config.yaml
positions: "rope"
qk_norm: true
bias: "none"
tie_word_embeddings: false
parallel_block: false
init: "normal"
init_std_o: 0.0
init_std_up: 0.0256
warmup_steps: 87
final_lr_fraction: 0.1
max_seq_len: 512
max_steps: 6602
MLP neurons of a small language model. Each row is named by its layer, matrix (up: input weights; down: output weights) and neuron, and shows model dimensions 48-111. Each number is 200 + 30 x the weight over its row's rms, rounded and kept within 0 to 999.
After each neuron's rows, "fires on" lists the tokens most often at its 100 highest values on Wikipedia text that the model never trained on.

L10.up1200,211,224,219,224,175,195,196,207,184,245,211,202,178,140,129,224,217,189,254,247,180,204,230,265,224,132,157,188,182,216,221,221,219,249,212,213,186,160,220,238,168,120,172,180,183,217,167,169,186,236,202,208,219,213,160,206,212,167,218,175,218,222,233,184
L10.down1200,216,198,183,222,232,183,156,130,193,222,195,181,179,187,170,201,216,166,251,154,172,248,196,218,223,242,257,164,201,205,197,230,210,195,125,218,241,265,239,217,174,222,228,206,218,228,214,210,198,218,238,225,191,181,198,170,200,195,173,246,201,174,249,170
fires on: " g", " G", "b", " B", " St", "B"

L7.up285,192,157,165,243,200,211,189,145,255,219,211,198,222,191,178,214,217,240,205,268,178,234,218,257,163,202,172,189,208,240,229,205,187,214,209,195,291,176,222,169,168,193,172,218,187,189,273,186,199,193,184,247,210,230,196,230,196,226,198,178,244,252,233,226
L7.down285,177,216,211,141,237,221,259,229,183,161,216,137,180,208,229,216,195,245,247,171,158,195,189,229,172,247,171,110,188,233,229,181,194,202,176,212,151,189,209,175,162,192,223,229,203,235,216,201,234,117,165,237,199,264,184,203,223,180,229,180,221,195,189,191
fires on: " of", " in", " to", " for", " between"

L6.up726,210,259,180,222,240,203,183,199,164,172,183,208,173,205,235,218,185,207,180,179,167,182,191,221,184,125,177,168,190,198,234,187,217,229,172,146,174,185,245,171,162,217,166,232,205,255,211,199,156,213,218,241,175,233,168,256,181,194,225,160,195,174,198,231
L6.down726,179,243,218,181,150,172,215,178,197,190,222,165,230,228,208,208,181,213,208,182,226,227,187,180,173,160,161,149,222,200,169,196,219,203,284,175,154,189,215,248,190,236,227,221,197,206,197,196,214,261,172,241,161,221,162,258,225,190,258,189,234,182,239,216
fires on: " ", "1", "2"

L6.up1369,187,206,218,199,234,234,205,200,204,183,185,257,218,177,192,170,199,202,229,175,160,140,236,189,172,230,228,198,162,246,233,163,202,255,190,223,165,172,204,227,266,235,232,250,172,203,164,186,227,206,188,197,188,209,169,172,179,191,192,182,201,247,194,213
L6.down1369,176,241,160,204,183,226,204,212,219,184,210,227,129,203,235,174,209,179,242,168,226,198,231,172,242,218,169,259,193,176,215,161,162,111,171,192,222,263,188,180,191,208,188,224,191,145,187,236,173,181,208,224,216,173,165,195,188,195,194,233,206,200,272,209
fires on: "a", "e", "ra", "ad", "ounc"

L6.up639,236,199,185,222,239,217,205,145,157,196,215,186,217,214,203,188,228,245,226,194,163,212,241,201,247,170,176,211,163,161,209,183,198,214,186,242,234,199,206,206,151,188,201,168,168,151,218,160,172,207,213,160,212,189,186,237,193,190,242,227,227,231,220,229
L6.down639,198,215,232,221,196,214,213,193,213,143,194,176,210,177,190,150,205,224,217,239,160,185,191,247,272,210,182,217,179,199,247,219,172,168,210,210,194,171,222,159,216,230,237,221,236,210,247,200,181,260,234,165,186,174,207,186,203,203,223,192,179,217,200,187
fires on: " |", "b", " ", "B", "M", "ow"

L6.up888,221,209,167,239,197,169,214,189,141,203,170,211,231,232,232,194,192,183,255,199,157,190,174,217,200,180,241,221,193,190,175,199,263,243,212,173,136,206,213,225,204,191,186,212,194,228,194,163,191,215,206,228,216,193,169,199,256,161,177,191,216,222,195,212
L6.down888,206,148,160,196,197,189,230,243,238,204,201,178,200,244,162,189,238,231,215,205,192,215,215,214,226,138,157,171,235,169,231,231,197,190,223,240,203,174,162,211,194,221,213,211,198,185,148,280,165,226,193,185,201,191,159,161,202,200,194,193,165,197,191,196
fires on: "land", " In", "on", " For", "oman"

L7.up209,189,182,217,224,238,210,175,179,190,238,178,220,190,209,224,176,202,220,202,231,174,177,220,195,220,209,245,202,193,227,198,216,248,228,205,206,217,170,177,170,208,171,205,188,214,188,136,233,202,169,184,173,139,231,188,220,241,225,127,188,235,176,211,163
L7.down209,210,235,145,207,202,143,197,175,190,235,183,200,216,249,168,216,186,171,163,189,202,171,170,172,181,224,210,222,180,239,212,186,180,177,158,145,211,259,144,153,187,228,227,215,172,219,189,231,181,181,202,189,174,199,218,258,225,204,172,171,198,207,142,193
fires on: "c", "ec", "enc", "anc", "s", "ac"

L7.up1217,233,230,206,179,203,171,215,201,192,211,181,274,220,209,177,184,252,158,208,224,193,181,271,208,178,180,217,233,227,193,225,173,147,168,197,228,184,201,157,148,196,237,178,220,218,236,213,169,197,214,211,180,199,262,242,240,244,239,188,170,136,171,203,207
L7.down1217,163,221,172,225,214,178,221,203,245,143,178,204,206,225,180,105,204,215,152,182,159,205,227,218,199,133,233,204,175,202,147,209,205,163,200,164,246,184,225,205,184,218,186,245,218,203,215,215,191,226,267,206,242,233,225,200,223,187,169,157,212,200,161,179
fires on: " dec", " gu", "enc", "le", " ev", " Gu"

L10.up1016,193,221,197,231,196,186,189,187,188,163,206,162,247,170,220,139,188,205,185,229,159,206,228,199,168,205,183,221,169,207,138,181,213,182,234,209,163,155,187,183,210,195,181,188,239,196,229,154,189,200,198,158,207,186,206,205,215,211,211,150,246,199,163,252
L10.down1016,160,227,226,222,208,221,203,177,188,188,257,159,128,171,160,195,213,179,178,214,235,219,213,158,199,224,211,209,198,145,170,156,204,147,224,184,195,185,140,193,203,168,172,251,273,236,188,179,216,196,164,197,243,166,204,151,174,186,197,171,217,159,229,233
fires on: " P"

L7.up1242,227,206,211,239,245,205,242,188,215,196,194,207,195,184,194,185,241,179,174,197,250,201,201,261,157,161,168,255,209,259,202,226,242,210,218,156,161,215,173,197,212,191,226,175,193,163,189,179,144,199,187,198,204,223,183,221,211,170,154,197,205,173,175,177
L7.down1242,196,171,224,212,218,176,197,215,229,166,146,197,226,208,183,176,191,188,214,187,195,220,206,260,158,161,180,205,160,183,211,165,254,202,233,206,213,179,215,224,238,207,217,194,215,202,171,220,151,189,270,192,219,190,217,208,178,226,228,240,262,192,212,223
fires on: " rec", "'", " cap", "’", " reg"

L7.up43,194,222,203,212,215,229,201,173,188,163,190,223,217,243,217,194,240,185,194,186,178,190,195,192,145,164,202,213,182,251,230,225,218,230,142,208,223,194,235,192,183,197,193,216,217,193,253,232,194,189,181,177,207,176,191,241,232,219,205,183,213,219,239,153
L7.down43,243,170,197,202,171,200,238,182,172,202,184,227,154,205,203,196,232,134,209,192,219,207,175,209,191,231,202,129,270,223,215,235,196,191,206,233,185,163,261,174,262,209,187,192,223,258,211,222,201,205,208,206,227,195,161,166,182,222,228,214,207,206,193,156
fires on: " to", " of", " into", "en", " as", "es"

L7.up181,225,178,247,169,242,224,261,209,163,203,218,222,172,195,198,185,175,177,222,186,177,245,248,192,191,220,164,149,191,185,180,149,201,194,150,183,193,179,232,194,210,228,255,199,175,213,196,179,146,200,197,219,123,220,203,239,202,214,188,204,168,197,188,230
L7.down181,215,198,201,231,166,198,196,238,123,164,214,241,182,253,157,194,200,190,199,183,226,233,266,208,225,194,204,175,207,184,199,184,207,182,241,227,163,228,187,171,177,170,234,225,250,201,185,195,205,206,171,221,219,228,229,199,206,192,180,180,274,170,165,200
fires on: " of", " on", "b", "ber", "2"

L7.up266,155,166,231,223,211,225,238,183,195,198,184,170,195,217,182,204,192,214,204,172,230,237,211,226,126,192,203,214,199,112,203,181,198,130,117,202,184,199,179,183,217,241,161,213,207,202,210,120,212,153,248,203,157,179,179,254,196,148,182,169,190,152,220,147
L7.down266,252,236,187,204,154,159,249,178,175,228,209,157,208,227,231,201,193,224,174,217,189,167,232,241,219,156,166,200,239,224,293,192,279,137,176,167,161,206,209,231,193,228,172,200,234,215,155,202,167,144,219,217,207,221,215,183,166,236,165,195,236,178,294,197
fires on: ":", " a", " O", "O", " g"

L2.up926,149,189,176,152,245,164,244,227,207,200,174,207,216,229,219,242,194,187,181,193,243,221,202,155,238,212,222,224,172,223,238,150,232,165,231,213,241,180,222,189,207,259,176,133,194,179,218,191,204,176,167,157,243,199,213,220,193,246,238,210,215,202,172,192
L2.down926,192,180,201,187,211,155,210,185,203,196,231,149,199,172,205,189,162,242,250,171,207,232,182,155,191,174,243,201,213,168,190,158,177,227,205,191,230,259,188,208,231,174,235,215,226,157,266,232,108,229,214,200,204,138,171,201,215,227,194,176,143,207,214,195
fires on: "ge", "le", "ver", "ed", "ale"

L10.up428,216,207,206,205,212,221,193,223,191,178,211,184,190,150,207,212,221,137,194,226,165,180,253,215,151,206,252,242,280,166,181,172,222,293,237,229,140,157,213,131,228,207,123,227,191,231,227,216,195,173,215,252,209,220,214,226,222,194,160,221,187,157,229,182
L10.down428,239,197,186,171,234,213,217,168,184,203,200,213,241,192,194,264,206,195,210,145,154,202,156,230,213,241,160,189,233,221,194,212,257,238,198,241,155,204,203,228,198,219,232,184,242,205,139,239,223,219,210,210,253,185,254,194,156,195,224,181,191,188,226,183
fires on: " cent", "J", " B", " J", "ent", " Cent"

L6.up1187,192,215,198,191,224,208,253,180,183,189,143,147,243,204,268,200,197,209,182,245,192,220,225,162,236,165,229,154,185,193,211,203,209,176,188,173,165,187,188,220,154,225,155,155,217,190,188,164,168,180,181,162,155,209,179,228,188,199,226,202,225,207,238,226
L6.down1187,186,167,209,177,224,206,248,190,221,179,196,183,183,187,232,168,248,236,222,235,182,217,169,243,206,188,176,197,256,200,220,202,179,126,193,181,156,202,231,206,188,206,218,171,224,191,200,195,242,179,143,233,185,172,192,199,212,186,176,219,250,187,191,186
fires on: " |", ":", " ", "F", "W", "B"

L6.up405,204,231,198,211,187,171,159,174,238,207,263,206,233,195,215,179,141,220,182,210,118,177,171,164,161,182,180,194,197,190,201,234,151,182,222,223,191,141,225,158,230,220,174,170,143,258,226,119,149,201,187,182,261,186,206,145,212,172,181,157,203,184,199,226
L6.down405,204,163,255,196,208,182,175,234,211,172,198,174,202,206,160,215,173,180,178,181,160,214,154,148,236,165,177,203,219,164,207,201,224,214,219,225,229,227,234,222,210,236,252,194,183,217,215,225,220,221,182,211,213,133,199,224,174,187,195,264,200,245,247,248
fires on: "a", " La", "ap", "e", " P", "re"

L7.up1157,180,175,247,193,235,212,248,139,185,253,227,198,206,210,220,140,223,231,175,166,194,238,197,217,183,202,227,171,168,233,212,167,180,164,176,216,170,156,225,162,189,173,243,164,223,190,178,257,170,188,201,206,194,162,230,216,235,176,243,188,190,205,194,150
L7.down1157,199,159,142,165,213,152,229,219,228,189,262,231,195,223,209,142,232,208,189,165,239,227,219,193,193,209,245,206,235,241,236,170,227,198,239,159,212,173,187,207,208,263,167,208,180,170,212,233,180,219,186,178,220,204,164,223,195,213,205,169,221,147,176,232
fires on: " to", "ed", " of", "ing", " against", "ured"

L7.up979,181,197,231,236,229,239,179,175,182,213,230,155,187,202,142,234,200,178,214,242,230,213,230,265,247,182,178,217,204,218,190,176,226,277,156,161,211,210,204,171,176,172,173,168,171,213,209,192,130,191,229,208,261,224,170,160,245,177,159,205,157,145,258,190
L7.down979,180,185,168,202,134,218,247,148,209,221,186,166,227,156,212,187,176,171,191,172,309,224,206,182,185,204,192,180,227,206,194,256,226,194,196,165,138,219,192,257,165,209,180,189,141,196,200,242,183,188,246,148,148,207,201,184,197,186,262,180,201,200,250,222
fires on: " H", " most", " B"

L6.up1434,233,195,218,259,189,183,196,195,201,204,192,188,186,212,150,255,153,187,212,296,182,220,182,250,167,158,196,227,180,219,243,168,222,226,193,217,164,147,187,148,175,261,254,138,216,245,182,256,234,198,195,168,221,192,193,170,241,212,180,213,166,190,154,183
L6.down1434,204,171,167,201,206,205,137,189,250,188,219,168,242,180,171,206,166,180,222,187,142,211,207,237,176,256,165,147,249,223,186,155,208,234,189,210,222,196,163,261,232,222,211,195,221,174,166,270,221,182,186,158,197,157,213,223,255,194,223,212,210,221,202,231
fires on: " a", " re", "om", "m"

L2.up1039,187,177,128,219,172,183,202,181,250,191,184,218,201,227,184,221,153,224,257,244,225,211,195,202,190,163,161,158,231,183,171,209,258,189,161,243,130,222,215,226,237,244,226,228,209,201,151,166,183,230,214,186,201,220,167,152,191,166,149,178,170,222,186,179
L2.down1039,176,179,213,209,206,257,214,197,253,142,211,242,233,191,183,184,204,195,246,268,251,204,178,208,227,192,211,197,235,209,183,209,233,151,183,243,163,268,201,193,208,250,170,237,197,164,232,248,191,151,223,186,176,238,223,193,199,190,158,260,181,206,211,210
fires on: "ri", "ai", "che", "he", "pr"

L10.up1348,230,184,208,218,200,182,206,169,203,217,139,218,225,266,164,191,178,213,174,220,204,195,207,183,175,189,245,230,241,178,190,190,235,217,193,203,163,213,176,210,211,200,201,153,196,205,170,169,239,179,180,221,155,185,185,248,244,229,177,185,209,166,192,140
L10.down1348,221,210,206,143,247,208,256,179,234,177,160,166,227,147,234,165,174,222,247,154,160,128,198,220,205,199,184,186,175,203,197,218,217,207,179,160,205,227,180,218,236,248,213,223,204,237,194,203,228,240,184,222,124,178,188,212,205,164,197,232,198,199,180,162
fires on: "ac", "i", "eg", "ec", "us"

L6.up158,210,244,218,205,156,189,215,265,168,160,149,228,180,152,235,222,200,174,147,203,169,199,148,215,210,193,251,270,215,188,192,246,171,233,184,216,205,155,200,208,170,179,205,223,188,170,166,181,147,220,209,166,235,231,214,202,164,229,193,206,170,188,189,192
L6.down158,250,183,178,153,189,189,207,186,226,197,264,191,200,206,201,185,208,165,228,170,197,171,201,219,143,203,180,207,225,265,187,218,197,158,220,188,218,211,198,170,200,255,206,236,213,177,208,315,251,217,151,203,314,207,186,143,197,209,162,224,201,197,217,259
fires on: "s", "ers", "ates", "es", "ities", "ines"

L10.up745,193,211,181,252,216,223,224,215,161,166,196,168,181,222,199,216,202,158,246,268,234,219,188,181,181,196,176,156,195,181,211,209,195,220,181,231,238,164,159,235,198,180,204,226,193,192,241,122,244,180,229,198,199,194,212,244,175,202,223,196,165,130,203,200
L10.down745,180,216,208,206,177,219,195,206,157,202,177,216,204,217,212,171,139,187,203,179,184,207,185,191,176,187,245,175,205,203,223,214,168,141,185,178,203,147,208,190,279,207,236,170,232,196,195,236,173,172,201,263,145,184,194,183,157,180,192,198,211,204,231,223
fires on: " O", "re", " o", "O", "ur"

L2.up935,169,207,140,209,194,253,232,154,238,178,166,235,296,174,186,226,189,176,214,160,191,267,231,222,223,160,200,178,156,223,170,173,174,226,200,235,231,215,187,229,256,212,189,179,181,216,182,166,169,239,224,229,196,210,147,159,167,243,149,195,219,239,211,220
L2.down935,183,251,158,164,155,207,226,195,202,202,190,197,210,199,162,163,145,113,230,221,213,238,180,237,180,234,237,171,226,271,200,200,215,216,179,187,212,223,143,194,265,236,232,198,153,242,207,166,182,168,203,224,176,183,166,225,189,203,167,226,190,259,153,225
fires on: "ad", "erv", "ade", "ional", "az", "x"

L2.up1461,205,136,264,221,244,216,200,195,158,189,167,242,227,207,208,233,158,183,225,200,166,156,230,194,232,202,236,178,168,213,195,195,165,257,201,245,253,176,193,214,210,197,195,227,164,256,193,149,228,233,251,200,224,210,121,170,157,227,203,181,210,223,151,253
L2.down1461,204,161,213,162,233,179,181,188,156,190,198,191,171,215,134,243,193,178,181,201,161,183,179,224,177,211,190,200,164,229,194,208,201,177,203,176,195,215,232,226,177,140,201,246,164,165,163,221,233,184,179,230,174,172,134,207,160,203,201,213,180,246,228,232
fires on: "ad", "th"

L2.up1516,190,242,259,245,185,227,196,228,197,213,177,162,201,213,184,191,197,212,164,214,224,192,218,137,239,199,210,205,166,140,236,204,240,223,183,154,176,204,178,189,174,199,216,149,128,223,182,176,195,246,158,203,199,171,252,225,223,231,191,189,231,169,262,209
L2.down1516,176,253,132,166,250,251,233,165,186,175,196,188,220,237,247,177,210,216,228,201,220,182,232,168,258,216,170,228,251,223,203,217,208,204,190,182,200,183,185,270,209,186,211,174,211,134,189,255,180,196,195,178,230,188,239,163,132,195,205,247,237,184,231,203
fires on: "B", "-", "ose", " Bl", "T", "|"

L6.up995,187,182,194,157,160,133,204,206,215,181,158,220,170,220,193,205,217,175,175,224,219,193,188,197,172,226,221,189,201,193,221,186,167,237,222,185,182,225,241,209,215,169,165,215,239,263,238,177,169,163,126,232,231,220,221,188,225,166,223,146,197,222,201,252
L6.down995,178,168,163,204,174,231,190,220,180,168,164,216,194,251,224,219,218,214,270,137,164,205,188,216,200,243,162,184,219,179,175,218,192,201,206,217,261,237,181,177,186,196,213,165,231,142,205,191,200,212,145,210,153,265,231,164,162,185,220,180,181,199,223,242
fires on: "way", " the", "ad", "E", " n"

L6.up800,241,218,193,191,226,217,243,153,178,149,218,198,189,246,216,222,224,188,220,230,170,178,241,219,234,185,177,156,182,207,211,190,183,259,202,238,182,203,247,206,232,183,166,193,267,211,199,199,144,215,229,161,225,206,176,198,250,187,177,196,182,161,171,215
L6.down800,220,167,232,171,177,193,231,267,172,202,178,179,222,139,231,208,195,219,228,231,176,185,206,163,217,169,170,170,209,129,180,166,223,233,186,208,143,236,265,215,159,213,216,251,197,215,214,211,168,226,161,230,255,134,201,223,175,273,218,230,168,188,223,179
fires on: "m", "al", "h", "ham", "am", "r"

L2.up1139,218,236,257,219,213,179,194,248,196,217,259,199,219,195,202,223,219,223,211,209,249,201,235,241,210,131,181,233,192,193,225,154,273,251,269,235,171,210,236,213,198,179,209,187,156,187,193,219,168,230,177,216,188,227,204,161,240,162,219,213,218,122,159,194
L2.down1139,171,241,197,187,186,144,187,252,196,235,172,177,218,159,231,210,219,164,229,237,244,214,203,236,187,193,134,179,202,168,220,187,241,167,181,258,195,204,197,177,226,225,168,220,222,149,189,192,209,240,209,186,207,189,190,160,210,179,190,210,190,180,240,200
fires on: "’", "ove", "angu", "'", "augh", "ong"

L7.up1278,207,161,174,163,187,230,191,159,222,250,242,179,157,216,231,230,173,178,170,158,184,172,180,213,176,260,201,213,100,188,207,161,237,182,209,182,186,241,196,159,191,188,237,178,229,166,222,149,173,170,185,182,169,224,148,181,146,175,235,195,200,212,186,181
L7.down1278,210,173,217,174,241,208,200,231,242,181,251,257,167,198,181,229,193,251,221,237,109,193,160,205,199,238,198,221,209,171,193,190,198,185,172,243,219,175,166,203,151,148,192,225,215,174,193,214,203,224,221,154,214,157,220,201,183,201,241,207,205,196,219,137
fires on: " reg", " rem", "ill", "eg", "ver"

L2.up1493,185,243,245,183,224,143,202,193,203,250,249,226,197,242,231,227,209,208,218,216,220,241,220,271,184,183,179,184,215,228,188,177,245,167,166,244,169,179,218,249,209,149,232,212,205,179,162,164,195,238,228,206,180,215,192,184,181,196,201,196,168,160,212,161
L2.down1493,186,254,248,217,234,163,234,214,236,166,192,233,216,185,199,206,230,171,250,217,177,191,230,236,167,188,201,173,217,256,210,180,264,141,136,169,200,172,212,220,168,221,170,244,226,235,198,186,220,213,228,217,231,118,188,192,236,180,199,194,185,200,240,167
fires on: "’", "'", "”", "“", "é", "ç"

L6.up473,211,159,197,203,231,196,167,206,134,224,183,200,245,256,224,205,215,185,176,177,193,233,200,242,171,189,218,167,201,261,199,138,222,168,218,211,215,112,201,204,216,209,271,207,221,216,228,245,230,238,147,166,167,215,226,190,238,134,235,158,227,197,217,229
L6.down473,186,195,223,241,184,182,210,211,197,160,229,199,216,232,164,206,163,228,162,135,224,232,195,185,224,225,172,210,220,161,171,138,195,153,212,223,165,184,216,157,220,206,193,206,188,203,169,208,194,188,157,229,190,208,226,217,203,209,196,185,209,174,198,250
fires on: " of", "ed", "ated", " at", " build", " cons"

L2.up1333,169,238,217,172,153,216,98,215,149,173,204,177,173,170,200,174,195,193,182,204,170,209,205,141,206,191,195,202,237,250,181,201,152,216,237,198,181,193,185,207,197,219,164,156,245,202,209,172,189,161,185,197,257,177,214,118,204,260,214,192,237,179,160,193
L2.down1333,156,217,179,206,150,165,167,198,195,165,146,236,171,175,163,199,219,128,201,148,201,203,174,121,206,230,157,204,234,217,100,187,180,213,272,224,217,202,186,167,167,207,177,180,204,211,246,232,182,172,193,267,242,181,185,167,246,251,160,171,229,211,188,213
fires on: " N", " P", "ld"

L6.up919,267,225,200,202,249,226,179,164,195,206,189,156,196,198,216,216,164,192,198,280,190,177,241,174,235,197,194,198,167,228,199,180,189,197,139,227,255,217,180,204,203,205,208,194,203,231,189,180,199,251,218,189,172,193,197,144,253,228,160,193,167,200,205,260
L6.down919,189,188,183,230,137,181,172,172,184,185,191,232,193,228,213,167,208,226,195,189,225,194,179,207,216,164,239,231,197,244,174,174,182,174,158,202,168,219,179,217,170,209,217,202,190,202,202,211,177,243,190,192,208,179,175,231,191,207,201,162,247,176,173,128
fires on: "l", "al", "s", " r", "h", "m"

L10.up1275,250,225,208,209,225,181,169,176,211,180,199,206,210,197,133,166,231,246,176,196,171,232,157,195,193,191,222,253,181,210,192,133,212,267,230,124,191,197,190,183,207,173,192,202,246,237,232,147,204,199,191,214,176,226,238,165,179,238,148,180,205,179,160,280
L10.down1275,176,210,161,171,171,245,241,199,184,190,206,187,228,196,161,201,214,238,217,201,196,181,192,158,196,193,226,229,175,186,160,183,223,174,191,179,188,146,212,200,206,176,224,168,210,180,182,188,190,198,138,185,209,185,203,169,215,167,203,162,187,245,226,246
fires on: " p", "-", " E", " P"

L10.up467,216,225,211,196,212,280,243,183,151,173,201,166,265,150,230,249,189,236,229,190,205,214,246,217,220,184,192,142,173,209,170,207,182,245,206,172,151,205,174,203,230,187,190,192,246,224,209,184,239,201,163,197,147,200,240,209,210,224,241,215,198,212,181,213
L10.down467,178,213,186,149,237,221,137,220,212,296,217,164,215,204,197,172,234,275,241,161,199,252,248,214,196,210,192,177,156,140,219,185,188,260,190,217,215,175,174,201,157,235,208,196,157,275,230,206,265,212,164,200,209,232,158,234,174,186,224,205,154,201,237,251
fires on: " ", "-", " was", " |"

L6.up427,190,206,194,183,197,207,193,179,198,212,201,269,181,225,213,170,210,195,193,219,187,157,256,195,175,196,207,209,180,186,188,134,220,113,155,186,115,222,240,151,192,165,159,160,148,219,176,180,216,206,184,247,200,143,195,219,217,142,208,185,187,117,170,212
L6.down427,199,229,151,181,185,220,211,201,196,243,240,247,177,241,180,226,256,236,149,165,223,204,211,128,236,235,196,215,228,201,243,238,207,164,178,205,228,184,167,173,195,178,224,241,197,249,179,236,236,224,179,194,264,151,122,232,207,198,169,187,191,136,205,256
fires on: "m", "e", "y", " comm", "ec"

L6.up357,207,225,225,225,190,231,160,202,200,175,187,198,225,175,231,188,153,222,185,169,156,159,165,194,170,217,238,236,202,173,249,204,217,232,192,206,217,158,155,195,188,170,193,204,224,245,208,157,180,203,201,213,202,213,205,236,201,171,222,234,199,178,217,174
L6.down357,247,164,170,184,136,209,197,229,213,205,196,194,231,197,161,151,238,191,172,148,193,167,177,199,180,204,224,187,245,200,170,217,181,186,191,197,155,243,199,197,184,220,203,189,196,212,180,279,199,165,127,213,262,271,218,212,217,151,223,224,192,189,226,196
fires on: "s", "es", "ants", "ers", "ists", "als"

L6.up986,187,230,154,182,196,189,159,202,182,161,220,186,190,159,162,164,191,197,170,142,197,260,257,219,224,147,223,220,177,218,220,186,172,197,191,161,230,134,268,240,191,185,155,201,233,250,242,191,203,209,188,227,125,254,229,252,192,198,171,223,194,222,188,222
L6.down986,171,214,212,190,220,238,201,221,217,204,165,250,176,161,119,129,168,218,193,225,135,230,220,153,141,206,223,158,198,196,186,199,170,193,237,195,181,188,162,240,251,198,152,185,235,119,230,248,254,238,176,204,203,247,192,184,182,191,152,208,261,180,203,176
fires on: " ", ")", "s"

L6.up1378,213,196,270,186,206,236,183,184,191,180,125,189,233,208,224,266,167,212,219,223,209,253,190,190,247,160,199,201,179,189,200,220,226,162,196,181,154,205,198,177,156,152,173,193,202,196,202,151,191,224,227,179,184,211,246,253,242,213,228,194,211,221,249,165
L6.down1378,199,173,156,274,213,163,214,157,150,195,251,155,159,196,187,218,239,189,191,251,208,227,191,181,224,164,193,225,144,213,196,238,170,193,185,160,211,227,186,225,258,151,208,197,274,234,243,198,198,205,211,197,194,226,223,219,216,198,102,227,236,239,238,197
fires on: " |", ";", ":", " of"

L6.up1172,183,202,228,206,227,186,189,183,222,246,245,219,228,206,232,188,221,211,134,201,259,161,154,168,192,184,274,205,167,151,208,248,217,196,168,205,199,162,169,217,154,215,223,149,152,198,235,109,180,195,240,264,198,202,230,213,162,237,200,176,212,177,187,203
L6.down1172,223,223,167,209,219,182,177,125,221,194,204,180,169,168,221,182,219,202,237,142,177,204,193,185,209,189,182,213,205,146,152,194,245,202,243,225,187,223,176,212,194,246,202,179,217,177,215,224,255,209,203,250,236,124,205,237,184,216,182,164,198,183,206,206
fires on: "-", " Ch"

L6.up308,237,173,181,155,187,238,157,173,156,229,195,228,218,208,201,198,175,225,241,211,191,127,241,191,179,211,163,209,159,239,217,181,214,171,180,208,163,181,212,198,225,153,179,180,168,196,208,213,202,211,151,239,131,190,185,177,185,180,177,178,157,127,136,171
L6.down308,198,193,194,233,236,206,199,164,119,190,198,157,217,208,188,173,230,230,159,161,257,192,218,206,191,239,216,229,197,135,176,211,213,160,212,201,234,217,155,172,152,174,157,190,193,191,161,206,221,244,160,190,211,175,214,164,240,183,214,214,212,202,154,165
fires on: "m", "y", "il", "ag", "ly"

L7.up1535,167,206,187,286,249,228,181,248,184,202,212,169,182,201,234,241,195,235,219,202,183,218,215,167,179,123,189,219,157,167,200,154,187,231,193,244,200,178,171,196,210,184,157,193,189,183,224,205,204,165,241,213,263,149,209,195,183,246,195,188,196,183,214,220
L7.down1535,209,191,159,196,220,201,302,174,199,221,203,217,230,221,151,183,195,198,239,207,215,148,180,260,182,206,246,216,246,161,231,202,215,202,202,219,126,221,217,232,237,211,181,148,172,237,215,284,230,194,208,239,191,182,201,155,147,155,201,176,253,208,125,150
fires on: "p", "in", "oss", "0", "ap", "rib"

L7.up1110,165,176,210,197,224,189,175,162,208,198,177,233,259,185,183,228,215,192,227,198,184,255,202,209,161,206,185,227,151,269,190,190,207,215,185,169,217,183,221,195,173,258,176,188,228,213,276,244,251,221,236,216,203,211,210,201,234,208,204,186,216,199,173,195
L7.down1110,246,201,191,143,192,205,133,182,225,234,192,183,191,158,169,214,229,216,224,162,163,156,192,245,203,206,168,175,192,217,263,275,180,166,183,159,173,207,231,195,158,164,224,229,194,182,225,199,191,201,212,205,206,224,172,226,187,199,176,236,190,222,164,218
fires on: " as", " to", " be", " for", "–", " its"